From a checkpoint of a small transformer trained on Wikipedia: 20 layers, vocabulary 4096.
MLP neurons of a small language model. Each row is named by its layer, matrix (gate and up: input weights; down: output weights) and neuron, and shows model dimensions 80-207. Each number is 500 + 50 x the weight over its row's rms, rounded and kept within 0 to 999. Numbers have three digits each. A neuron's up and down rows have the sign that makes its largest values positive.
After each neuron's rows, "fires after" lists the tokens most often just before its 100 highest values on Wikipedia text that the model never trained on. A number after a token or word is its count.

L5.gate395:503548550408398491555505534567494555523470523529512573392549468486539497510514454517529435526518470445488494519456500505477596504607479510469626431555491532586463455516530501419448507450445501501522461463436564430449452537552463569469516454591485466476374568440539501531492403510500489440563532597504567510478469545424510429554479444529511448550501509547474495493471556427449504438525
L5.up395:571548484496463447495536564514504562462560373485451579510421481400451460524475430428559502445500488385491448466529597506539597502489529408503591409574483530444547494498509557550543482548524392434530524511475560422475511496485392540428482563522401513551432516546434482520422446474422515505559521473498447569456455555438488477480416540529495494597493513523549527446507457545512460492578
L5.down395:459481580506462493475433517494454495445604521443371535508490510563454599473454497532493396513591443496471454488381512570455447533496539470503564508541473506466501489484540522540464578476489487595607588471459535583432498488512594503502539402496480575551523467503524412567564458529567479424488536478528508498542434490440434484504550543478496524568549465406478541523495454530439442576488
fires after: " B" 45, "B" 10, "b" 6, " A" 5, "W" 4

L13.gate14:569410544466519587461417527519454534489432502436334528492518538408364519556501507537577437533520506532578488494507545471453483448429453523515521449434519514503509469530542495532459478539516515511471487485440541445542499450542477531507451466473515561491509483491389455484535560496459514526495493583590570573537439583452511560500551395539520563531518497434559521465514506483471568520515
L13.up14:542522434394475450563555523506574498427499449448623419539438561422530594493557563505475522445536442515462550493494579586497510456536459504557523487582539499499427473495490484477470590522502476468605486528500428532521545581569504494449548457499490446546511477384524430576570446487495406508473420496423545499409492534576431427550534497497498484506507546469423514383556438390470443384549
L13.down14:499423571513527549510476505461524456422495523462526453462509526493506525471496547506560472442532540420461571481512434529657546597417463527423446487510486417492382507460491477523510457499604569454477477550533434481521452564480497524447536476507444486528532472472476467494551581441587548476408453484538532397393529511475462435500422537488457481421489478484500585464514498504451496434551
fires after: " the" 46, "os" 4, "t" 4

L5.gate567:551503520458516597480481514502531561607421563540593427525520511587589497476462503419452569583538475467436508489372512544473469515521491468517567499544459480495445423502546420597508438413483455556461545501476528498477495483513547528511567540485489547516396544359489480519585535469408523507563457504482514457565451567598516547492526451518638565471483528609490604484464536558504448477596
L5.up567:601533502451514565514509415460459535481510450512537509565516614527484559551529424405473599444444450508514541447556543454437568482600423367508550494539535402484506475420449432602498454467539478591487512530493447499461480495482542539485547518508504583585482519448494499558560475445522495461523474465525575506409521436500624510508542517546534496468534558481471513482528592497593462524480
L5.down567:450530606454527532521504536495463362593482529547519480519510422478460494412582438552481438496492531569488523429444488487437470436419466471541585468559603457479566527441493552392494471463420459477409477422574502570566516469510617478529511455518536480409522570558541540560420455585513481582456536448570551493537536513508504563479502460475572473501487451544561598561464533455516409526499
fires after: " P" 17, " L" 13, "-" 9, " C" 7, " the" 6, " R" 4

L8.gate215:533479513429523518462506511566403551571500423466448431585529509554499481475428476576502542463377563538431504444501527450495526555464489548596377525453512492487626508528524503495478529427531502519424511516613466566462477481502460448432476564450599468491526576510472524582504471454453553524442385569587445541550489535558534486501388511504459480420494533536519460439529410493524423549506
L8.up215:463544543371512472519472520552485517457508531423590540451520527479502457433563407511499585494445422563415430445561502440569511548493520499606409545512556502518539494494525534446530441513521426514427495518553458587497467488574460440463397531544468491442376518481458484523527482494510525513551456486565547500492510510580430546455548437546500496473588518540601526476556468482502426503400
L8.down215:468476405419554514458316415484500467455530491528460540501535578615460539462481502581614509469520527520503531494569504445475526562493505517514506431420502462532508553344637484558564465420417450505543456591470550505520519450461541468499438454544478488486537409468510486459434453504618539515473470537480555487524524448502499526496548572480545545455604523469504517503421442516475543528489
fires after: "-" 23, " l" 11, " =\n\n" 6, "L" 6, "\n" 6

L7.gate445:495533514485509547551479598436422520479511642500467482512500555437498518405469471504534445342461548601542509558582583528462636578528518521486490519485506507500488467452486451484550488610529518490509302560498516465461586509487539475422532491482438426473498562600516471574485570480492523532487523511515529541512403509548452462489508448573479544577567492559595501630527497458434429545468
L7.up445:478526535513551462491488514493448527537416566466499559511452516468469534458520507508497521498435557642444422495513553498489542486488514535479480555469432492433633557475506412493458489528554552468520376539549526550464476552525435451517537511536507442494477548584529536446462496540526514534547495410457598557505446476495533493540426532543505494508580507586552526521446385481530501450459
L7.down445:493484488549444584514565523451394427495531628529566466528477392449531500501391442587536403412479564542553502525445566471396484529581490518532466418458440414472511524355546490456548508525455451539577428569449524454447562479544468497518483528464417465519395573507544510452481473516480578557591494501504582457508485448618467511488424572498448578540516577537541481500579414479451454527538
fires after: " L" 13, " D" 11, " l" 9, "L" 8, " O" 5, " d" 5

L12.gate442:360554469488539520484557471536532501579610475617502470500592529547556464446462481547546536507499543475465477377444515486522481477565489508542427574446472398468482565531484475493543489461479433484487512509492572574509434499510482569536412560558468452518464397426539505501594523496571436549429489470531526502404537525465550549484540468509556518505465476453416535369448489510470524548535
L12.up442:535496474440465603493504570503431504510464413491462548560450548492464463542501472444542575463430476528491469520570575456465520492552605497490489513567502504525536428473481476482451496505585544528474498585507456508492572492596413598448468496516478503516519491521516458423481446400505550497513500458551609501570535438577536533408571530457503450437404508561542486527556607506580539554408
L12.down442:394350435454493502437491499481498420474471491482459575488564473577420499461537431538510482555559431435581480476505523516404415472519469477535589447460551479611460530489493464463521480549456598419451547468440475495509514550516415497445491423499554515497545647540490431582525563428481485503478475560506489550550500533535365429488521404585462465444436530553569447458520479574584430498440
fires after: " " 47, " |" 17, "," 15, " Z" 5

L2.gate240:520422518520524523596547455510441510537534524563456444506486490517338482459438593475491488533500456505444504474471515442438483464561477493496454369468489456503472409561457553553429445506431555535410513638510462580431434565519522521558537469522493417429497445499530504491597540447452470580469473536471553544438595558553537423461552436529416576490463453502501413544495438599565546443474
L2.up240:621506554511458521566566504538449483498405586456546465523537577443406440497416450523592500533400446496556461523464440544528518530560451446473440486472467526442467517468502495545541557457565544473416435457529486540495478523575444518506535464490521432446519551464526444469494555512398441509448468421568503478520484521530504448381556402437560532472527516559481427499535514584478612487498
L2.down240:528535454544491486611519514522446502449433553466508520505439463421413500546383474535597544439415428533605496493540497519496496502535459497485474504417457534528466521485523482564511637445535555524406462461553538600584495446589477427443496484456539503380511599449520445510543509511416460536424471424582533521483511559486490359450520467541578491378548439556447393459498461520461550453441
fires after: " " 28, "–" 8, " C" 7, " Z" 5, " (" 4

L5.gate38:538499502549553524406500542545490484544444483513437439480528492492611472519528499512600487503503521499560460442592333531498513512560439570502440511451593542439527546432549571526514577520543526496555510527415509482523437423529550350501499530514626463515466439402477522611579518470547420462448592492554468555480476448423502530465518484515522473507501525534552535527445495536565558418538
L5.up38:547522591531564396466438535514531449485463444468415483501588497566545569580546482512417463534535521475511543574530511559448558461487460508563560498587479621533468490500449545456576573518482455503462489517417525444515431452513436494556516510536482432533446540421563488524481400469511481539449487484413432563458509503530520469577424511464571450571579557513607474441492464564513426465568
L5.down38:478564391475476513522590496499503583446536556460527513511550471520444523461578479550494513505523538607462505570467508511593542402478540391502429550514569473514482542554490496558446446486461489501500499493542458563431470553469459549523501427462447505477555450509484422527459470468489572520562509518401537563529487560490552529534465499542487541388543407518455534389497507510443431444484
fires after: " B" 65, "B" 19, " b" 11

L8.gate401:525533411480512551462451449512479393537497512415412484465477447610443572508552490446514430525559426513511495450519463485554517543453537559481507431577476518509446513544521490533487388556596460613494525403546386534474506515492494494494596474448567454445522515411460431519384531480603453510415474446487479497547495480469406429562475525483448532452511453478422494461570452544449520508540
L8.up401:499455565540458551490490537561484559568532508516495529516506509591441406490579557508503533476532477370404506511560455529471526590563425459445479438507543469401480486557406528449564442422521528466430493449484469501461482569487460483558526572425536502553487536514426525510482431519581520489454471541504499446465582380419466481483510479533550522469462472545464595489478512569467457426449
L8.down401:518476517423471511570514542425576497481501536541399541539508444426623525529529534535494624474511507479580525521355551489378478454455542401388505454407502462586537532563493569458494572477490472468440491478535511458513439483420513498439561486485482515492503495492463433447474466505489447461468484493499511460575608509551509546454446474451518434539447605497474471451438475518465504482517
fires after: " F" 25, " f" 14, " r" 13, " ex" 5, "r" 4, " s" 4

L7.gate498:487622482527584490507435455471489494541482569534534474383510562490563517525540490515439503519542533520478522365469580551500456439511453556527551520438394541403478554433563581518548452452542540476531547398518548402518415469486491441468566557467598430546406474518421536395555494583542599447558552450494507528516523610403527520506450504491541529489487564497507542533497478508542509497499
L7.up498:558579612529561502478561495449495503443416570495443490438541598444529440332557481496466485472513592513453538456524562462472486455559433499551599552436473557410505566410558514517491494519578600467450452509512543523455476410513455466546507561540540455513380499545538464484510415538477559490569563493508443506507498541472467499485455486432578485549550569555459603471513403486560497556514
L7.down498:538533561504432499505524498537483548503517441520352503429527531556451529544499464560548494475478504521537528497466513454526498483469496443438450526553517495498565615585575608503519491391445474450358590427527449489554459499491493518527455452479295424470519477527429490515578547464547382474495526451472490485542480542508418507544511556543546486527509584374456483565519462501377471429601
fires after: " B" 18, " L" 11, " W" 8, " g" 7, " A" 6

L7.gate353:541495528451516494510451572496593494530540449443402592493605418541511469559443495552550587463425466515566492498451511416566527467453525512549468521506518534419548521586451610547530476521492465517516584506559505544569535597542402449406484514375545504456429550590502477526414497479550527590578509477442579476555472572504443552497516542516458471582501559536471488452508513469474400504444
L7.up353:476532484492533450541529457554369449522513623447532455457568527599489449419507465493433575517500456433519466484461456455421565571526471541448543519594535450594625535466536476444480467493500502422573537518586512498419402453444517466619501550462525540520433538643465508538567538471447481539488575666462452546468562544460545447487518520508462434536492482515492433560487516453538449553536
L7.down353:482496443540488513521317463480513403512524498499407473460511517498422468449469491469481484487476540518530432562531539553460528455465441556550540483535582440529417423513500430541509454593451574588493461491463508576593507521518530480504519499536564439496515563434463567467489450516543584489530425525491553508586390493450472571478544602592461504528520462431586460538568430501414534453496
fires after: "\n" 30, "-" 15, ")\n" 8, " elect" 6, ";\n" 5

L5.gate318:462533485488521522495505548495522491469394433507503437519491463540521503511493495492543590453473515427520618487475423488458582550476501542640444510555477498478476485501390482555535515496429513585484576504510546541481509471457556527493566512469481603514506476475411429443494527557614431518444464463521512458502482548505497603443494479557485521441313499553491536557511543516472524489524
L5.up318:489434456593510467539565518483449518458413483487437559560530466513517504500502543519522479492529560480531630462467463550383570592374475485547478474495503508600411493507444500563550448422446505569443542493519507548533565409527451452476499495473551435521504510449525521500530453509546465449414370464510471550505493604487557488567466526516459517498485570513517551575493559514429589522506
L5.down318:405494491523511483602419525527452433507518492558510494431480414540480528415518490475420506472526663393562566551584416521478504477459468557503428535550500518445525462517448474566513513452424473546486411546402534492612542454522412408454500498482492475472494508560519452450424468610504499533475476421606415499475414598448467493514535546492484462515401522475452493583441539450463517395511
fires after: "\n\n" 21, " |\n\n" 14, ".\n\n" 13, "==\n\n" 11, " p" 9, " P" 8

L16.gate203:462522520576532475500534549423429574420556453513603476459576481462482485537377449525533424528418564476466468530447472448480456492481519439439499460416579639466516523509510427545436539477471537459424544493501527504535473389564488499502497538536564453540434491555487570508553541558495466539541471470501453460554522545496559520594458450452488477464432508422574512487548478488495472538546
L16.up203:530500542498426518488544364489550640493415581497581517484541536448516525502421499596553489450561445512470474436500550582439573522493541470524511449487537484472510502477518470515532526511450479439468466443504453547585521534505486436550468456445552424496571498497544516466544524466434464421649529529484470425525469485520500490504451451551471545537470581443445466378510487568566596531567
L16.down203:512486453485565423512610456550507614490578553476434514533440478471523492495530483539453444462517473536488600498474511553521459344484510488467517474454445539448389575528517441499487560491504503518430437590439468445550435522458517462503595496511509514529460450440482567397582481499500590477536531523477414567552489503546538573585475485427531441450509493574547384444535519530434584539484
fires after: " " 83, " (" 7

L8.gate252:396544549529420488448401526456479458495421499441538483553509541496548541434467546545506505450544502514417533464483482520538563510517600419528486570580567537482485566453534522450533500522508421453595423509483557385476481511541479436475499524490552457544394525508487572499517589588484494562591434456447494536541481545454578518433458488512561507497530503449450557546405553431614534453491
L8.up252:477462580477512428460437542454496464501469549503531426475558562499538447482589489561529483609537619450543545468586457670448474449435556564496559448472489614497515529442541497478453560530532503562512493496524500442462443443496506485459519488429476456585382525507448478517513521611479500555586529390458532508495493566510528433404575535452505587448547503441450482479556545505492455415615
L8.down252:565574534459467482520513570607522502504539515510467559557436423530540519445474427529465500494417521464518514439524480584538494434400415426460470451449529492502472512501536519550562481539554558596551496539436504586508421573397521511530506478489561545522509504405488527520549393501418487474572492553487574494530563549437498530507634487533450396463506456454472527477508528499515511526473
fires after: " p" 20, " P" 16, "B" 10, "P" 4

L10.gate56:444578515607495477481464553575482470500485470484578490482545497451512486471497561501500468527606573509529526523454421491496558528571438523483475530529482376384488437489524578483461454487454509430581458535537550523504451449389392479535456469508500483479541569552486464468467483505492501532514528539414523529510610514494516441576571489537570459497398552521428387540455571421491557405459
L10.up56:483441541502548430416347435448480532398465428539548556505466547458416513507573580418413470537643528555488440586413431511568548512545561462567527533559372599489534527445522483517452466489487480565587533446539490528419470546498594451498552439550550476521440559524505480529478517460520557515451488494481474521451499541509559533444497487415444489557534499449581455495495572510435485480475
L10.down56:475431455484406491556586461491561514533438514497488487577500513542453452510519522410488459437490522472541536491512512515476568510546534487408539529497559461431492429475521524552440525468460522525576513510502443440520489560524414489517491579493551504505492499525542394501557534575498524476498530560459443535514536472470533555529509423452445421549454536565589485599484544506416496388566
fires after: "0" 18, "8" 15, "6" 13, "9" 12, "″E" 9

L14.gate357:460512471519498445605529506525433452470561415430534485591572572532452558546485482516537606594453469483587520523516506485493467463374437565365502541448470513508561535540547509512495507489558495473541373526496526447486470518514471450521518514522508440515552485477467422579531511587478539478492510498576498502515445601494498532445477572482518472555443526538569473459519519571493634532543
L14.up357:548355483469517498571489458490568432586579398464454474553418480555501481548509548656547370530520461485492598488510460565551493509560530508485561528496592537482563564520518529473462431542444501535535448507532488524562557542539432491487486533480600515485476515488580421511646595467480600536575524466438498539476508450518509575559519573551491548479509535473391517563541449561492524560450
L14.down357:556466537485489486503453442544479463561535492530582538419474445522466583502446541528510474510498534462529447409455482503488496466646506488484565482588425493522491536554556500452515494576431505575499467470506496447491490544551437527491507494377505540419554487472547535508547541490522566498538513419459431436511509546505462549576480529520482481522489536398403486531542467455499439473554
fires after: "1" 48, "2" 13, " c" 8, "-in" 5

L7.gate107:479462494429601574499484490680463428467473470421522503523567567533486537516512492449504481575616535495493492524547478544463498568486495573471594496491488535509516530580515480566465590542553447553490445482549483474484485473553430566468608440557511564548464446517448463450445396614480503475466410487545483527536524411582461541492507511505446522516465540511516464490523404506482451466486
L7.up107:552514478481526511555495597446549521468548533460497409491420482587517464536531558564542573483481442432590508419502487472451501430527467559459517549535471521463462379421582525486479422502451438527513524508442551574590484588498476525557516587571445535525565502491456618580469525479564478528479508496520561446443483510599488434587521397467516521555413511501486423460523462509492492457508
L7.down107:566471529445525460477565523636470587474552545446476445528492416402532549590509470513494569486559531472534474500455443544477494580529508540498533543566487521475417414560571481461514518502463557402499468562433529566484451519529497487423593504547464494552488463477504480574534479589424562534517484417441425465486508513503493450530420520494391433443542509449482476447456532402523558517504
fires after: " f" 20, " F" 10, " so" 8, " B" 7, " S" 6, " prov" 5

L9.gate63:542460497599571593506536518604563545473514439538516602486608467535607538554518463522515470477456488567548518474550564589444445488643481443493419450572430574516493493515500495485517507448456546474504509533453423506554545510513487523608508514567545542456471503460490463515556532498537510440491467438487525482536478489495545470473530391486548391472519563467437459490457456491372511426624
L9.up63:524561458435481447531478454479484495521469510498502490582496514507431574434448484450611499536417594474489520453429523464468498501472432416550497503502543525548467516523553447543498492552499397507545509493534545619441670585483498466490484544434502454599501453546446560578491481431525543507427427491382542483500441483505499443511516530530533407487471513478495573516548527502581593438552
L9.down63:465484567499501529502555534477458568479479534514527547420429555416562446493481457516590559501419515464572612419518451548431466570506438469459445423617511496533533524450524605496409508447549475458474553460522478492453431433496531549527525484522406644507444501556447640517558478518539490539533519448451444485385503501485419494558462413486481573480512515382479474588432538485511570553460
fires after: "1" 19, "0" 14, "2" 13, "8" 12, "–" 12, "5" 7

L10.gate473:554458504540560425474488509570505515559557487458463578454454523471455454517442507476505543539485527423522582503472502466486519489530512462518486463474504538609515540506473561525436494414464558566494470533540584450488489408483435536560502519514473490558597513564561542488412464478455499444468490563472491478390474471471576441471524504585562536452472497412526482453505567491448557517464
L10.up473:442519491540561437528525484481533471510551547408535502468490528516432506465412463530474477427464390583477425496450554436542628424537585550528416540407424517553450477454492436489502433456485421536492508428474529596454582479497518469451475436518564562494481600477486542499405423464593501477536476405549537429512505526648543594504466513548472437404516571538565427493478529503473488539530
L10.down473:418514540507540412402372472599536524446469467610467513572514489529541494439518546492519433496508498470566510495493479490507442534478489430519490521542505474503539469470546472541516474404461532534549437541431555441444386553411428596631518578530566508451400495530502507568491513553477481499545523539467494550455507522529505464475503542488510515469431407503449482512599459393485524463478
fires after: "1" 21, "2" 13, "8" 11, "0" 7, " New" 5, "5" 4

L5.gate187:456543486437588470525528503535484452516486581561449474478618503556506545450481448442516520521431483598527442403502470489512519533449508471531407485412533460424466496584526459458553549562517479585480560491540464423551519494561458527423466486502559577432427530445478517515464480508556434492516435615545431533437499454401492493487516471472509482492484452523645550532457424558551538560472
L5.up187:490516456481454519516534434555560495441442509463456502458484498482488505412558429499525464464581542592495514445507468546521492422555500568512557551486509435461516544482473513414493541381445479473547472536476417413510505545549465522554538526476524482457531523553542418476555530553544480537428469572538353509515593472527417498463464573515437454427515509453443461491601376528489505481587
L5.down187:519465398446574591468340465542469470422488539569407577462538426592482503413597468453532521463482534596560556569438392602476530509514557465517529519449502535473540499505513498507493444486513454512390522494429459365483496434544512473503474532507458586472436464502496522472511429439516508506532376577468470498417529424444488522522479491558524486487441483483510435466539469479550515541434
fires after: ".\n\n" 25, "\n" 11, " |" 8, "\n\n" 7, "==\n" 6, " =\n\n" 5

L15.gate398:489442479426367482436551442504594560480487501348426542595515490454513495551566486574497559494465478473524529476500425469425567452514556494537600514461504496656477525462463482510541572479470500527488504562482595491589487452566542578525530494462548405533480555500496511426573523469552464600480492514542483448415465529468501470553444424487581528471458431534524510550516503554590503467443
L15.up398:475567489471510499528493456596441463483476470534431578531523474562456478413548434470544473435433493455458462521446335555442521468484562517448498540528483518457492555490423509542504547505509447496493466380534641483560446495556565506482427545480549437574429530502507547501543483550560485451483524552502582587570444578526537536492522548462609510580469515406461563493548405544468465438472
L15.down398:559529592459429488564459517510595519495557554570530492604452485543475476437512513510464451505473496593514500550401534492508479444585530432477605450565453515603390493498504561491501550583460499452440478470429459483549539510538484507524505591546428534521476492452513509528539418457540588457496500476530578515508444469443468495579533611520511458393531439533581556541565560476497490510476
fires after: " " 41, "-" 12, " th" 10, "0" 9, " U" 5, "1" 5

L16.gate441:473368454491573473423472547506445461458529429494431657508520502471472506432543385514538551498569518480498520531498465501449549525567555485468518482507451429526510545500424561550538551467561535522486451424530593531528484470559524458517425546489599512543435453514592568458528541409396482575454471531536421467456523536486503556479425427485556541523527422494521448595492384589627482428442
L16.up441:569479427539500463475577570477491509529470455413516572534468510509492406444573527507541555509549552551495575533463498569413440464477483434499463461563531366534551581414442551491508511490569538486427499424506476518547486502502516493512501507440540539562446481507514487450495477430436513571449469472556487478409520536548533573518430440520586512427507434464545431613454444491532513447462
L16.down441:575503518525461544579495537455561514523517481527499324468510443548504465476471491493469479501479540516522510494624470557527463387570434497466458534510523467495440546444532477495482478437460443431555496634487463457409524520453471533532584480344469497500494520485417474367384465588472435443453476395546461444550488402507514467564516533500506464431454541513485517569432531492476462526457
fires after: "0" 38, " " 24, "9" 17, "1" 7, "8" 6

L15.gate57:510596512549587493463453526474574506562484488505464511582564500519546448523538566431563518464497582464542512413438509423576436444509424489534522578496528559429502542501556489548513517550394530501641431453550503510517508427537531536445471469454452426464460523485356421574536470582612456479515459499482353415573511525527493619525470512495504523545512460474418498481514485482525543517563
L15.up57:420560500509462499535382539484466526519436522528504553567645399520473432468462448517481623493467514434570484516396478431527520601438474422441467511481505469500578515487493492515447497533514536546535491552537555588578460547459497555449481552439471524445512528479505541561536470483554466579478437490517440525479529580477451437414451561544413527427385600557529501545442529488558553544518
L15.down57:463577445417476508515382451462471477484580574463492499499503472476455463378555496510418509434559533491525513465551453483569536429478593452461509483503575541513544529476465483484476509435476559424474433521405537503454587468478495370571486469478576479460479515515466404484453546485585528495501515467614504524514513446524464441482441580501437606498508482468448499495491509526529418526554
fires after: "\n\n" 31, ".\n\n" 27, " |\n\n" 18, ")\n\n" 5, "==\n\n" 5, "==\n" 4

L5.gate574:459537448437525561451515536478499529478450497446442461482505513467515579471442572517524409662634409544506520414539433506471428510434529407401469510591550543483511448566440582545431518513587508511509534551478479493496515435505468495513593504528498522509545478506471507532467537398558448517535497504517481480583494480411538546530493530427472538390455506523588524496461487559422494449576
L5.up574:493468517430431476482519510527550470439442512404504546470425466511557473524570539412513495596449530517555544417519520462532490480557459512497448468598599552443545410561588484448490370536619498431482517513465533488480528454559471484549513563490396485507555531490561417525482542542493450483479509490567505439548549507460525471484507517515572582487437501522403620556518443493489555514547
L5.down574:423483481470449405505456496449535547468452543493436546563435475477465394413576495462490441435498500408436576446561456504517515505501584454505517479485403446544478526579474531507467492526568499605442466443470488406453518492493432535509469490465572605561452500584506466546508432498443463456550522506451508474414519547491470554466444414595425512567494502412492557394533584488472484519429
fires after: " f" 21, " F" 18, "F" 7, " Rail" 7, " Def" 7

L2.gate117:523410466386525483589507441478524544474452493420523488495440463393552534529526531446492459536411421508458499369533452441519481471440469414464610503513566525526505474499449535466513584560468449526629490521417446506539432552641497474450554467598552475474544533561492484482465520419462511503433482513509563544588527528463585527510453509433452575409482371555573537554470528503477460508440
L2.up117:463446462479467532529480512498563538475504452491640508579496534517541500423509451473458511634525408452512481494548445449438557488496564457531514531561541613491530495494419503429557572462486515457535524563494503438436540454594536464468531511495494461513469445592490430466520455524382513489478452430421535456546364521547502523470499538560541557523575408493550580526487444473525531458553
L2.down117:481448525507557547491581530570564500490555439504572436515587530440553539530540474448519451455470486534439483526485474440490520462456510553582449474524496545514536512549498501515526476487417561418568551472484522550419575518550454504405442506528485511424500465557559422510500487618522531535485513479536546549408571501453485477524487578522491543518438533519415459512493489560531445486498
fires after: "0" 26, "6" 26, "9" 6, "1" 5, "5" 5

L7.gate394:596562499503499565484471487434538519478509469499528449510386488609526449473515424556583510561551485473481518465509466511427432544560386566465501516562512486547497413523664484459527489504558474551480525525500513436433468519525515431595509514481428455515480517466498500530432450479484436512454588434396545533541545518505569487403492471440528583540559539437586492513532411535472468537543
L7.up394:585515576509506545349517477511546535493489481470518453412554535538512499424512508516551500491504501495569453461449498515460462388452520588549509502611536538474448417559442496446587488540508540531463536565540613468500556585506481551538530548475402512511494540512380483447452542562470533481462563466462554515516423498607479503477442458525488484577493529471599501449513474528560408576443
L7.down394:535526556513497484488370498519529473562444475549475493427518551596549516439603532446445505466542506498488481497413476524457509449510525575484472520475502529423413484525544395511497474466527510526347580549508471515546525476491468508505494541496475509519621572549448480476549425452472541510385553484476425513517461488518509473548446505528447546602497496533471460431524504497454433508401
fires after: " p" 18, " P" 18, " B" 7, " was" 4, "P" 4

L5.gate426:577518455486472482502425505528436503472455533514446547457519465506519503538465523542553493453486448522427434491610571470561461555597550511560434477498436582494549444526561525371564443542486505565503508438427507487437450444555507459505595476444420508489343488532577439485489492500416532509521484483517501525509430573587558497449530457520495531430441528465512529419462438467514463525387
L5.up426:507414511512464462470576571463499499627458508466516528573531469605388496470574506491447471630468528539462496520488432531533554457506477459489472469458459530459447503496558524389525498599454468465491491503556371481470450525449440680432562503514456461428508450540488512554449506470589552478510517518547409540476401467575481549549459432542567471493497596491487509557395522586493492484502
L5.down426:509441496585528449506468499503428558515456442529425495582430567552526589509451450467443501522471479466418531452514542409537436530490534508466472505520480386536540489530503569482567441469514626580622582546461616455461410417599423461579425516488508552497555498524525511513576504481439506496496477552470560421511505596423416589574601409466581497496481533542502403494431459473512494484582
fires after: "E" 18, " R" 16, " m" 10, "D" 10, "R" 8, " D" 8

L4.gate494:468453440507505567591448510516445461577418570471540510583479545456486499474453509444471501485540445465498519474430457455571546419422472472511514468519471487503523459514491465546491463504444509463482470530445495537501442484520487591516515450398486517454434540549499489538545464510482496474428419391414413511407459490550462601502526389519457547382543524562534555535504453572471555480581
L4.up494:416444543557542533529406545544526499578400438430519532601539564498509414379479482430516472528517590504443514551471381502510566440490543507582472514505506510532489489432432398549488499408507516560521470498419496454528499439516550620540561500466503532398467562438486460483507411581484444469496511440435448512510486585521434513508467479508463543426549488428501534549572510452465511505523
L4.down494:411469441531514512590445615528524598545516492477493533589561407479502496386489476379499506506518584389613539470501427432608447544437547472480545503559508476493528565432461436576492579453458483485483422543443534473514457493535536478483537464449495500371518508418549462479426486611605497419442466477498454544498500494486459525557410534433411500453485441488523453479496383482474482483498
fires after: ".\n\n" 40, " |\n\n" 17, "\n\n" 12, " ==\n\n" 7, " ==\n" 6

L5.gate555:531557510416483512534493485539497467496396516475501441460494525451533500507575501470490540454491511563582492603572518539451499454606466525492444554536501440518510574570470520521528477476447393422521532642493442405489484514453540509439554489524454411497440488539463442531507466513565542480618491486527479496477496515553497449487479464542497506526459483483549448498394404533503475591484
L5.up555:486468432487515503553570552512442511582605486505525579503497525529477485516450557495477494462495435537563498481536484411465482509483484585443487497524434416543497476632534479536524525508462408486479510493520502485370450521489442557524549440513439484477438608480451491515511492549452564440474388475498496550446501475558440525554589412466432501467590484419442539523527514528484530499539
L5.down555:477485476578465485583499473552443513451447509401411547494438514491532464569547548558408482512415551487459489514568483507523540551500546490454429500500493558472491426482584503432510527566601444447506534455438528462594488531459518539584445464489527533526450530399523474494519465512382479516556531544611491524557583502416400406523559544530429527533453585555441485562459406470458492565582
fires after: " D" 19, "D" 14, " E" 7, "R" 7, " d" 5

L4.gate541:557541495411497557477547535505550474440613528604518559520425430475463536439550585587527561495545517588492520457557537487514562442527490514569456499551490555494501570472543560504540491498538616473483593539502551500505537580548520442480642367376396431536511492505474489447461437511527472502572543517535536496547422484506560554486582532583481497473510449407549413472577576480468533519544
L4.up541:567483518440425513471529599464503425463497526641498507516516468329472531482528581522539542494533489571580496483521476555484513398499466586451525476518438530481458567515509557503513484510535564404555537475516542578414546561573490474494501461434464413515560543507562490432483389590387523454560530535511477538535451525508515458522571569543458424504481451406504450388454559420575532466541
L4.down541:504469492437429457552404535382458538583492527451632504467461589520520504457505558521545611510589507488421574491645489547474527428526538513462482465502462489476497491457513495564531510600484525519535484574610506575486516539594420540540471514526442409553525488559553545452508460483491544517474452482456487543478459486481466439366609480527338469465444499480519563416523554483441472379558
fires after: " the" 28, " a" 11, " r" 5, "et" 4, " sur" 4

L4.gate28:510500490413479553574435516599500465582533537484469490473497556457484545506567508495508554446498528508520492476466480453460486403517499483391491489534497529513488508502431522515459502532552589484506608535564487470542569481494475501499458473441610513534495545448503546529554531503451521516543445587579490502516443461420455452493512546526492586417417642512323453411610478588409538551563
L4.up28:504553530405479585579446580611542435519455439440506481517446543446522586482557437494481453553511539512470497470496526408414512403465444521414490538521466525480432533506509539523501472566527552444494443467571474549560578446532499524493563488444478530538484557523504456498491514433494552575413405539519468521496447496457589466511503476485530508391480566515433411446574478538412420486558
L4.down28:508532542509468492531533421358537509397577483377463456431539548417450426501496574439490415472548532511555523439459436494543477444523457478485503440479431512543448491534461508521591510597518531489625495585498450520514533525576495513454529530577554474561456479496483433539469553513502551551531527514541489544526482450574434601483482601473451502483537500572475423537555482494479513461518
fires after: " the" 47, " a" 4

L5.gate6:521519500393463562533567498415451474548515520560537568506555503465513492552548517449513502516501490600519554459521557399480451513538459525536469580426497456532459469459535421538593449527574441598482514550521597479465425513427487557513537502463484554414431480584565476587645504508435466395507525507497510519519456627537513577450547508434492560473396426573446499482580590458495462606471
L5.up6:452575529495449514459480477465498495579435570522555486483494668573499592514450408470550442507465518490545454479492447440493455512612409546461452514492463458520517564548591478618485547457551486555498466554534510533519590524468555498523509473549479530407458469443511648529629575459422475404510510470507582512543463511489482558485396465575462549452408540513463469490483582458532472495515
L5.down6:464563446483536505554626555598495455483448470497457519495449567544530477496516444510575452491502443449538486365538509437402444490568455522537525512415499497605545478557496435553464514421544439434512494483507496490481510457444573560517454573491476511523537560466474504457503484408456513474529538590507444596539522470448584556494509495574500522452459605524416566524443460519614512521480
fires after: " L" 38, "L" 9, " re" 8, " l" 6, " (" 5, "-" 5